From a checkpoint of a small transformer trained on Wikipedia.
Size: 15 layers, 4 heads of 128, MLP 2048 tanh GELU, vocabulary 16384, 64M parameters.
Architecture: LayerNorm before each block, rotary positions, no biases in attention or MLP, untied embeddings, attention and MLP in parallel.
Training: a variant of Muon for these matrices, 600M tokens.
MLP neurons of a small language model. Each row is named by its layer, matrix (up: input weights) and neuron, and shows model dimensions 341-404. Each number is 50 + 15 x the weight over its row's rms, rounded and kept within 0 to 99.
A block is one neuron, or neurons of one layer that tend to fire together. Before each block is what it responds to, as a language model described it from the Wikipedia text at the highest values.

Description: Wiki heading closing markers. Closing equals signs (==, ===, ====) that end a section heading such as ==History==, ==Family==, ===Sequel===, and also the line break ending a table row.
L12.up654:41 67 42 53 60 50 66 43 82 51 62 38 42 49 57 37 56 40 41 57 59 34 69 58 27 53 67 75 79 45 64 79 53 53 48 32 78 53 66 43 03 70 52 52 36 42 55 32 60 61 41 55 75 58 78 44 22 35 75 38 70 60 73 48
L12.up1097:51 40 38 57 70 38 48 66 55 67 48 38 59 63 55 50 60 69 28 27 62 35 46 38 64 29 46 43 53 61 68 57 58 55 39 41 49 37 50 45 29 50 56 53 41 36 44 79 74 59 48 31 55 63 62 50 28 56 38 39 64 38 34 71
L12.up1284:55 58 50 44 61 67 58 51 77 47 57 52 61 33 43 47 75 52 46 00 63 28 56 49 58 44 68 61 74 39 53 56 76 63 05 55 49 36 55 17 35 52 43 32 64 50 58 46 40 50 43 43 40 67 56 62 55 44 19 25 79 44 49 38
L12.up1728:81 64 47 58 66 40 34 51 63 52 25 18 42 09 57 58 66 49 64 57 44 41 73 55 56 16 52 48 44 43 39 52 34 42 40 58 38 54 46 27 30 64 32 69 45 66 45 47 63 67 52 73 32 67 45 56 68 64 53 88 56 53 72 59

Description: Main verb endings. The final piece of a main verb right after its subject, before its object or clause, in plot summaries and descriptions: warn-s, den-ies, introduc-es.
L6.up52:49 44 34 37 48 60 45 66 38 71 47 42 27 63 47 78 10 22 65 46 59 69 46 53 55 57 43 24 65 57 60 65 43 66 57 33 66 46 36 73 31 42 45 73 54 60 42 68 23 47 30 52 43 71 64 55 56 59 28 40 43 57 76 88
L6.up151:42 44 14 56 42 49 45 44 60 48 27 44 36 37 71 38 67 58 70 55 11 57 35 47 53 65 70 46 51 30 53 18 56 34 64 59 48 33 81 67 48 41 57 38 58 79 37 36 41 53 60 10 47 36 34 53 47 59 79 56 38 53 56 77
L6.up691:45 50 48 49 35 83 54 48 37 46 40 45 67 44 61 62 28 48 61 49 50 70 45 57 60 51 68 54 80 55 47 50 37 45 49 40 43 56 46 65 42 75 21 50 29 44 60 12 32 53 24 75 35 56 31 59 59 49 40 61 43 56 59 29
L6.up714:56 42 52 47 29 77 59 52 42 49 74 37 41 32 55 53 28 25 55 46 57 42 34 64 24 59 43 49 46 64 47 83 50 58 54 89 55 82 45 28 55 45 47 65 48 68 46 56 48 43 53 43 45 60 53 76 36 41 49 54 50 55 50 60
L6.up850:78 26 34 58 51 50 50 50 53 71 63 66 54 44 27 45 31 44 77 21 29 58 54 57 30 54 66 71 45 38 51 72 56 17 66 37 35 53 42 48 27 78 64 40 35 70 58 27 50 66 45 47 36 34 48 45 56 65 42 36 58 46 24 59
L6.up1077:69 43 70 39 37 57 49 43 60 50 71 59 50 54 33 68 54 53 72 35 64 79 49 51 24 43 66 53 18 31 66 69 73 45 70 56 62 45 50 63 41 66 54 53 50 80 46 47 71 48 60 62 24 78 82 62 43 38 45 52 46 42 49 58
L6.up1093:45 41 23 40 50 64 33 68 41 30 34 64 51 49 21 37 53 11 48 27 74 59 46 55 44 51 48 50 43 59 42 44 63 36 48 57 46 53 63 69 65 62 60 62 41 59 45 31 38 39 52 52 47 71 49 64 46 35 57 34 55 37 27 71
L6.up1111:56 62 62 60 40 81 47 41 65 47 48 76 61 26 14 03 46 47 69 60 43 76 57 32 47 62 56 43 53 54 44 47 58 43 62 68 40 54 37 49 33 48 54 52 43 40 51 53 36 38 44 13 59 62 56 35 21 35 30 48 73 21 30 38
L6.up1138:58 35 36 51 34 51 55 76 32 32 40 58 59 61 44 41 38 49 40 50 61 34 63 57 49 51 08 37 30 31 40 80 50 23 65 79 40 48 51 46 63 43 54 24 37 43 67 38 66 33 48 31 52 55 56 32 41 39 82 41 56 45 35 42
L6.up1159:53 23 46 70 57 64 48 43 49 52 65 28 47 38 46 41 34 51 67 50 25 64 45 39 34 49 45 61 32 62 59 36 84 58 40 38 60 65 78 59 44 48 47 51 34 47 76 53 25 32 47 82 52 54 12 73 53 54 18 47 68 73 48 36
L6.up1475:79 21 64 49 41 33 57 28 50 74 45 55 73 40 30 40 26 67 71 14 61 45 41 51 26 70 61 40 61 59 63 79 41 06 84 53 76 57 87 70 17 69 38 41 32 55 53 32 46 50 37 78 43 51 62 49 38 50 20 22 54 71 42 46
L6.up1647:61 72 52 83 65 41 47 51 43 49 55 31 56 69 78 47 41 27 66 50 50 68 31 51 46 28 37 55 49 61 55 42 42 43 44 64 43 33 39 68 60 54 66 58 50 59 72 30 33 30 59 46 70 68 30 75 23 68 62 46 57 21 55 35
L6.up1858:51 28 48 06 71 26 53 60 37 81 57 53 46 40 50 67 40 62 43 45 72 43 24 38 37 45 75 58 53 57 60 23 56 48 33 43 29 36 59 35 22 73 54 36 64 52 74 71 56 13 60 72 76 66 49 48 43 44 63 45 50 66 48 67
L6.up1951:71 21 49 40 39 65 55 42 48 68 56 62 47 21 53 49 38 24 53 19 52 45 48 75 66 46 75 56 15 45 54 34 40 32 47 57 70 65 80 60 38 35 61 49 47 55 43 57 62 48 49 27 29 54 57 36 65 51 39 36 56 68 50 44
L6.up1962:57 63 81 48 48 59 55 55 53 61 66 16 75 57 49 49 57 37 66 50 68 99 45 32 38 29 65 52 49 38 39 56 48 58 52 66 69 48 64 45 27 61 48 34 62 93 23 65 51 37 68 70 53 66 59 50 59 50 54 52 62 64 49 76
L6.up2026:39 43 29 62 45 53 55 57 57 37 73 53 39 37 93 60 40 47 77 57 65 51 37 81 17 61 43 57 42 65 36 31 46 47 54 66 56 39 76 79 25 67 77 51 72 64 60 25 30 44 42 99 32 35 50 44 52 37 62 24 43 74 55 72

Description: Phrase-ending nouns and breaks. Last nouns of set names or phrases (Ministry of Education, from power, in office), plus line breaks after article title lines and headings.
L2.up450:39 49 50 43 51 51 36 24 32 30 33 53 57 59 49 46 53 46 69 61 66 36 58 51 61 74 61 48 70 42 33 46 41 05 46 48 26 42 63 54 47 31 37 50 61 43 85 82 47 52 58 42 58 55 78 57 40 56 61 47 39 27 32 65

Description: Unit-rate slash. Mostly the slash inside measurement units and formulas, as in m/s, km/h, per km² and mm/year, plus InChI slashes; weaker hits are scattered word pieces and hyphens.
L6.up131:61 42 13 33 65 52 05 29 46 61 45 63 31 69 52 59 55 43 41 36 28 59 26 43 23 58 60 31 53 33 35 58 51 67 34 52 60 49 63 57 39 55 41 30 43 16 64 47 41 50 28 40 40 71 46 45 74 30 69 53 62 62 58 71
L6.up261:51 68 80 54 28 49 48 30 69 48 40 42 67 45 68 36 34 55 59 78 52 49 67 47 45 67 56 40 45 64 56 50 41 38 58 53 53 69 71 93 56 49 35 44 47 41 60 46 66 59 42 52 68 30 32 45 30 36 81 51 06 47 73 64
L6.up274:54 56 41 39 45 45 26 48 68 36 48 47 62 36 38 85 47 32 39 47 52 40 60 61 52 62 32 70 76 55 45 55 37 62 34 43 38 46 48 51 69 33 27 25 40 63 62 51 44 74 58 50 45 54 77 27 52 59 65 55 36 62 46 48
L6.up717:58 65 56 47 54 35 68 45 23 43 34 40 66 36 59 34 50 25 45 70 48 54 64 47 57 71 34 69 86 41 47 60 56 66 61 57 60 38 40 68 29 37 58 45 42 64 41 44 60 50 58 52 72 47 62 42 61 32 57 50 64 55 43 55
L6.up723:71 65 49 46 43 60 56 39 53 39 72 46 55 23 38 63 81 54 37 56 54 48 64 33 51 25 24 62 45 60 63 33 64 45 29 47 45 28 72 41 38 33 49 33 68 63 43 53 43 75 59 48 61 67 35 46 19 57 54 41 38 50 44 44
L6.up905:48 44 35 46 61 63 87 84 52 59 30 55 57 40 55 57 90 42 46 28 80 40 40 39 52 53 71 41 57 27 22 48 68 65 45 63 65 60 43 57 54 59 50 40 45 55 51 27 49 40 40 54 71 69 56 87 57 37 24 66 22 65 44 44
L6.up1078:34 40 51 42 47 57 49 34 54 57 48 25 63 68 62 26 45 71 58 27 64 45 80 38 64 58 64 30 52 40 53 62 53 67 66 45 51 66 51 44 42 65 64 30 77 35 63 48 46 75 56 29 52 51 27 48 52 30 13 54 37 53 57 59
L6.up1151:49 32 45 44 54 36 57 53 43 35 26 52 55 19 72 78 31 47 51 47 41 48 23 42 65 59 69 33 53 63 31 43 39 44 75 30 66 28 70 64 47 26 34 52 55 63 69 62 56 79 65 44 39 69 15 71 46 57 35 55 57 45 27 66
L6.up1152:58 33 53 33 57 37 70 45 58 58 62 52 30 69 58 34 59 39 75 47 74 39 60 42 42 59 36 42 53 56 48 54 61 00 53 37 48 59 20 37 44 49 14 43 49 65 60 53 55 46 65 25 74 41 33 51 33 30 43 56 58 53 38 41
L6.up1328:25 37 51 40 49 18 28 56 46 61 47 61 42 50 63 52 55 19 50 79 42 34 61 28 44 35 66 20 64 46 48 25 49 43 49 39 62 71 52 69 50 44 43 33 60 38 50 44 69 53 43 36 25 46 50 39 57 53 46 62 42 56 50 28
L6.up1399:46 62 54 32 69 75 17 46 65 63 74 33 38 52 42 39 37 47 55 52 27 56 65 62 47 54 61 22 56 30 68 68 51 47 55 43 42 52 37 49 63 30 70 76 58 39 29 31 49 29 61 50 49 51 63 31 85 24 66 62 49 44 61 49
L6.up1530:66 40 62 59 64 46 29 60 53 48 38 46 44 47 60 51 27 37 18 28 58 32 47 57 65 20 68 56 66 20 42 59 30 51 73 63 50 39 47 81 80 72 39 47 45 59 46 15 69 56 66 23 53 21 77 56 44 18 38 31 43 34 59 41
L6.up1602:46 40 42 47 64 48 55 51 71 51 70 46 35 45 53 44 36 42 62 36 63 42 34 47 57 49 71 34 45 20 45 66 65 67 69 61 51 49 53 63 33 18 37 30 44 62 52 26 49 65 43 24 47 61 71 52 22 18 24 46 43 46 37 58
L6.up1627:87 38 56 69 36 46 55 58 53 33 66 28 82 36 38 48 23 56 73 34 67 38 09 49 07 38 66 52 50 52 28 51 36 47 58 61 50 67 62 65 33 64 40 57 45 39 67 49 44 34 52 40 47 50 58 67 68 56 48 52 45 52 13 48
L6.up1945:29 42 82 77 43 62 58 54 52 63 32 65 29 77 44 59 48 54 64 42 49 34 37 61 51 61 37 42 15 70 53 44 34 45 59 27 65 84 54 52 49 38 37 28 46 40 52 74 65 42 23 22 77 24 44 41 31 57 33 48 40 61 61 59
L6.up2025:27 49 85 49 31 52 59 39 39 51 29 59 54 54 66 68 67 39 30 30 57 27 39 74 49 41 40 51 32 68 31 44 77 44 39 19 44 30 52 37 45 57 69 61 31 83 66 43 61 65 44 63 55 51 44 58 49 46 58 40 36 73 51 40

Description: Section heading closers. Closing == or === markers that end Wikipedia section headings, such as ==History==, ==Plot==, ===Special events===, plus the line break after a title.
L6.up13:27 30 42 71 58 44 13 53 44 50 69 62 55 44 57 42 36 54 25 56 67 59 51 53 75 38 70 44 41 63 42 54 48 36 48 69 49 40 74 52 28 60 56 63 55 78 45 32 43 33 55 60 58 64 61 41 48 85 43 54 44 40 29 59
L6.up86:45 42 48 72 37 54 47 57 41 47 85 74 28 39 42 70 46 44 57 42 23 36 48 56 38 59 59 56 55 71 26 37 35 37 61 48 84 38 55 16 14 23 55 53 54 78 52 66 40 45 29 35 42 82 57 32 28 57 41 44 30 35 57 54
L6.up382:62 58 52 45 37 35 45 68 38 42 50 34 34 48 21 44 42 60 52 43 29 48 44 56 28 47 46 56 31 32 52 54 53 41 54 35 36 77 77 57 44 56 50 51 59 69 55 47 57 51 32 32 21 59 57 34 17 40 48 60 26 67 37 32
L6.up487:42 31 53 77 52 38 35 56 30 46 03 62 77 56 37 43 37 63 51 29 48 25 48 48 50 64 51 47 49 61 35 65 70 46 28 72 54 51 36 44 23 33 40 81 58 44 49 70 54 43 32 84 54 68 31 48 48 72 58 33 48 52 51 57
L6.up513:46 39 60 72 61 52 60 78 29 35 57 32 71 38 52 41 68 42 56 34 59 37 50 83 56 36 49 12 59 41 37 44 61 56 58 45 47 51 62 37 39 65 41 52 60 82 30 32 49 44 41 40 51 36 37 27 51 60 35 47 44 58 58 86
L6.up839:44 39 45 60 73 64 42 36 45 68 75 66 39 69 17 34 34 29 77 43 41 34 34 44 46 22 48 45 57 43 47 50 46 50 67 62 47 41 35 64 62 51 49 51 54 51 49 55 61 50 56 62 56 70 51 44 41 44 43 56 31 43 55 29
L6.up854:73 13 56 81 39 31 65 54 37 47 48 36 66 55 70 51 54 55 25 31 34 39 64 22 50 71 34 24 47 48 33 16 61 62 64 76 71 54 37 26 32 71 32 23 71 55 53 65 69 44 81 46 36 22 56 53 46 62 65 60 50 51 52 63
L6.up910:33 61 53 53 65 53 46 45 79 43 57 67 51 60 49 43 39 43 77 43 49 63 40 66 42 28 63 60 47 53 33 39 65 45 40 45 48 62 50 26 69 33 46 39 78 54 19 52 54 55 80 31 36 37 50 41 50 07 72 42 49 38 45 63
L6.up923:37 50 21 43 65 53 59 43 62 67 46 42 39 64 64 41 68 43 45 54 64 66 72 68 69 42 36 42 57 31 59 60 71 41 41 50 31 30 39 32 57 63 61 73 56 40 68 17 45 42 54 30 40 35 58 05 63 45 38 46 63 51 29 40
L6.up961:63 22 69 65 31 77 56 61 29 66 48 35 34 49 58 42 36 37 54 55 65 25 54 42 47 39 76 26 37 49 27 32 46 52 82 60 71 60 50 60 46 47 43 47 77 24 39 39 50 29 54 50 54 29 71 53 43 60 58 68 46 24 54 16
L6.up1021:27 38 34 72 48 67 45 50 53 30 53 73 60 21 70 50 57 78 49 22 45 44 30 81 55 50 78 10 49 61 34 47 55 65 39 44 18 40 56 19 43 39 57 74 73 40 63 63 39 55 17 51 50 36 66 41 16 48 28 43 43 38 47 49
L6.up1040:31 53 10 94 85 54 53 37 35 47 56 64 59 84 63 43 72 59 69 42 57 21 27 39 68 57 59 35 48 84 44 63 39 31 07 38 46 47 30 62 39 66 38 69 41 69 36 65 57 34 50 53 51 48 81 28 42 59 45 31 34 64 75 40
L6.up1090:51 34 41 44 41 58 42 57 36 35 32 36 56 31 20 53 38 54 47 52 57 57 38 33 51 65 44 56 52 43 47 63 48 62 64 61 19 53 45 63 78 23 66 63 68 53 56 84 83 54 56 39 65 67 51 41 41 50 71 50 45 42 91 46
L6.up1136:47 60 44 46 19 50 39 48 39 24 65 32 35 65 72 69 32 34 65 36 64 62 52 80 39 66 49 34 74 55 51 35 94 43 57 45 44 27 77 49 60 78 70 60 47 45 59 43 47 41 50 35 59 67 51 43 36 66 77 41 52 45 45 58
L6.up1229:40 33 49 61 30 63 67 35 52 60 28 46 26 42 48 52 51 44 40 65 59 49 24 63 37 66 53 54 54 70 30 54 51 43 50 65 69 39 47 80 50 59 43 22 51 31 65 78 64 24 38 70 57 51 37 34 56 54 52 49 38 49 62 64
L6.up1396:50 49 51 43 28 50 27 44 49 70 48 57 52 42 74 52 77 37 65 27 62 61 62 35 42 65 45 77 39 37 59 47 55 37 59 61 84 75 63 74 42 34 44 42 61 35 48 62 55 36 22 37 14 50 69 57 54 27 69 65 67 62 74 41

Description: Complement-introducing predicates. Verbs and linking words right before a predicate complement or that-clause that classifies or judges the subject, such as considered, as, became, decided.
L12.up792:46 28 51 59 63 32 65 62 56 47 50 36 37 34 75 22 39 54 59 53 59 78 63 57 36 47 38 85 46 32 65 46 40 55 50 65 60 65 51 29 70 54 64 51 48 59 54 26 55 45 39 37 58 32 52 93 53 50 55 44 54 61 49 58
L12.up1157:61 74 53 53 48 68 44 45 49 59 56 32 52 55 69 49 45 72 44 57 56 60 60 76 35 64 45 60 62 57 38 20 30 54 48 38 65 52 74 55 56 26 51 48 56 59 69 76 56 54 81 60 41 63 61 25 64 57 35 12 73 56 55 57
L12.up1710:68 36 88 52 55 34 68 59 72 55 42 32 65 70 44 46 73 66 68 28 47 87 37 33 58 47 44 64 50 51 48 49 48 27 58 72 54 39 48 67 63 60 37 66 22 63 68 58 68 36 63 60 31 35 69 65 44 66 37 62 42 57 60 17
L12.up1727:88 86 31 59 45 44 60 58 36 61 40 41 78 54 27 36 41 34 43 50 47 51 41 41 80 30 64 44 59 56 59 37 52 35 73 70 41 59 42 56 67 49 73 45 29 44 60 74 70 47 46 32 65 34 53 60 45 69 46 73 62 53 72 14

Description: Past-tense / participle verbs. Past-tense verbs and past participles ending in -ed or irregular forms, often after was/were/had or in passives before by, such as trained, organized, written.
L2.up86:53 38 62 68 48 40 66 27 62 53 60 42 63 68 23 50 70 28 49 25 42 44 44 40 47 40 44 53 60 84 48 47 50 51 20 63 40 43 54 71 53 75 52 22 69 68 90 68 51 13 46 75 45 45 60 51 56 40 65 59 35 59 47 29

Description: Section heading markers. Mostly the == marks that close or open wiki section headings (==Transfers==, ==Release==), plus first fragments of split words like deb(ris), stud(ios), ref(eree).
L2.up1236:54 41 22 54 45 62 62 34 29 60 52 60 42 40 72 59 56 50 72 40 57 72 23 47 44 39 50 55 33 45 65 66 35 46 18 34 56 30 77 47 68 36 65 80 65 65 29 56 48 45 20 62 55 42 29 25 62 31 53 47 37 70 46 40

Description: Military unit contexts. Tokens inside military text (unit names, service careers, weapons), often punctuation or word pieces such as 46th, submarines, Air Force, Grenade.
L12.up101:42 56 27 55 64 60 26 64 27 69 75 73 74 56 47 45 53 36 67 35 51 33 69 43 60 57 71 50 84 61 47 53 36 69 58 62 40 55 70 57 67 56 46 42 30 30 63 53 76 54 46 54 75 47 65 63 37 26 32 31 40 45 63 32
L12.up145:60 66 25 45 59 47 40 49 42 67 92 56 49 27 56 66 54 00 59 32 30 55 61 32 45 60 66 68 56 46 34 78 29 56 49 47 56 70 77 14 58 42 29 32 47 47 68 57 46 64 23 37 49 40 55 60 47 09 45 35 50 38 82 55
L12.up1367:55 48 36 53 45 62 40 47 49 47 44 27 36 57 62 45 43 48 23 39 57 57 38 51 49 45 30 78 50 32 39 78 44 51 48 61 57 53 75 42 53 68 34 49 51 42 28 44 25 63 42 40 65 61 54 37 45 31 53 62 58 48 45 68
L12.up1491:42 37 37 54 46 41 46 62 39 51 63 40 61 30 44 51 39 35 65 26 53 69 51 43 47 46 88 43 38 50 38 45 63 90 32 81 60 43 55 58 46 40 48 48 39 28 46 28 45 65 52 51 73 15 72 47 49 25 45 58 59 27 63 46

Description: Section heading closers. The closing == or === of Wikipedia section headings such as ==Career==, ===Television===, plus table separator rows and occasional name-initial pieces.
L12.up73:80 52 35 60 74 47 65 27 32 35 46 49 43 53 67 48 71 36 36 62 65 38 36 61 55 33 53 48 33 41 54 58 31 45 29 45 29 64 30 20 49 76 41 51 49 26 63 67 66 71 72 33 52 51 48 28 62 39 25 54 30 52 73 47
L12.up604:65 30 56 51 63 47 62 58 42 41 45 48 30 93 72 44 54 49 31 43 63 41 31 64 51 51 30 56 30 64 44 85 47 66 14 49 69 52 68 55 60 31 32 33 64 42 29 75 54 78 67 53 65 58 74 52 30 79 56 54 62 62 66 41
L12.up1812:42 39 56 66 47 40 65 50 75 27 51 68 65 62 64 55 48 55 39 60 54 41 56 62 22 31 54 61 45 26 63 49 53 57 35 56 72 34 51 49 52 49 46 49 57 44 15 52 39 81 12 54 42 46 50 63 35 60 79 47 77 54 58 51
L12.up1828:69 59 75 59 49 70 43 48 57 38 45 42 49 44 33 58 46 67 42 58 49 32 46 53 58 36 41 34 62 36 59 73 62 52 52 55 67 41 49 28 46 31 28 20 42 64 63 46 48 47 53 41 36 56 60 80 55 49 35 48 34 57 76 41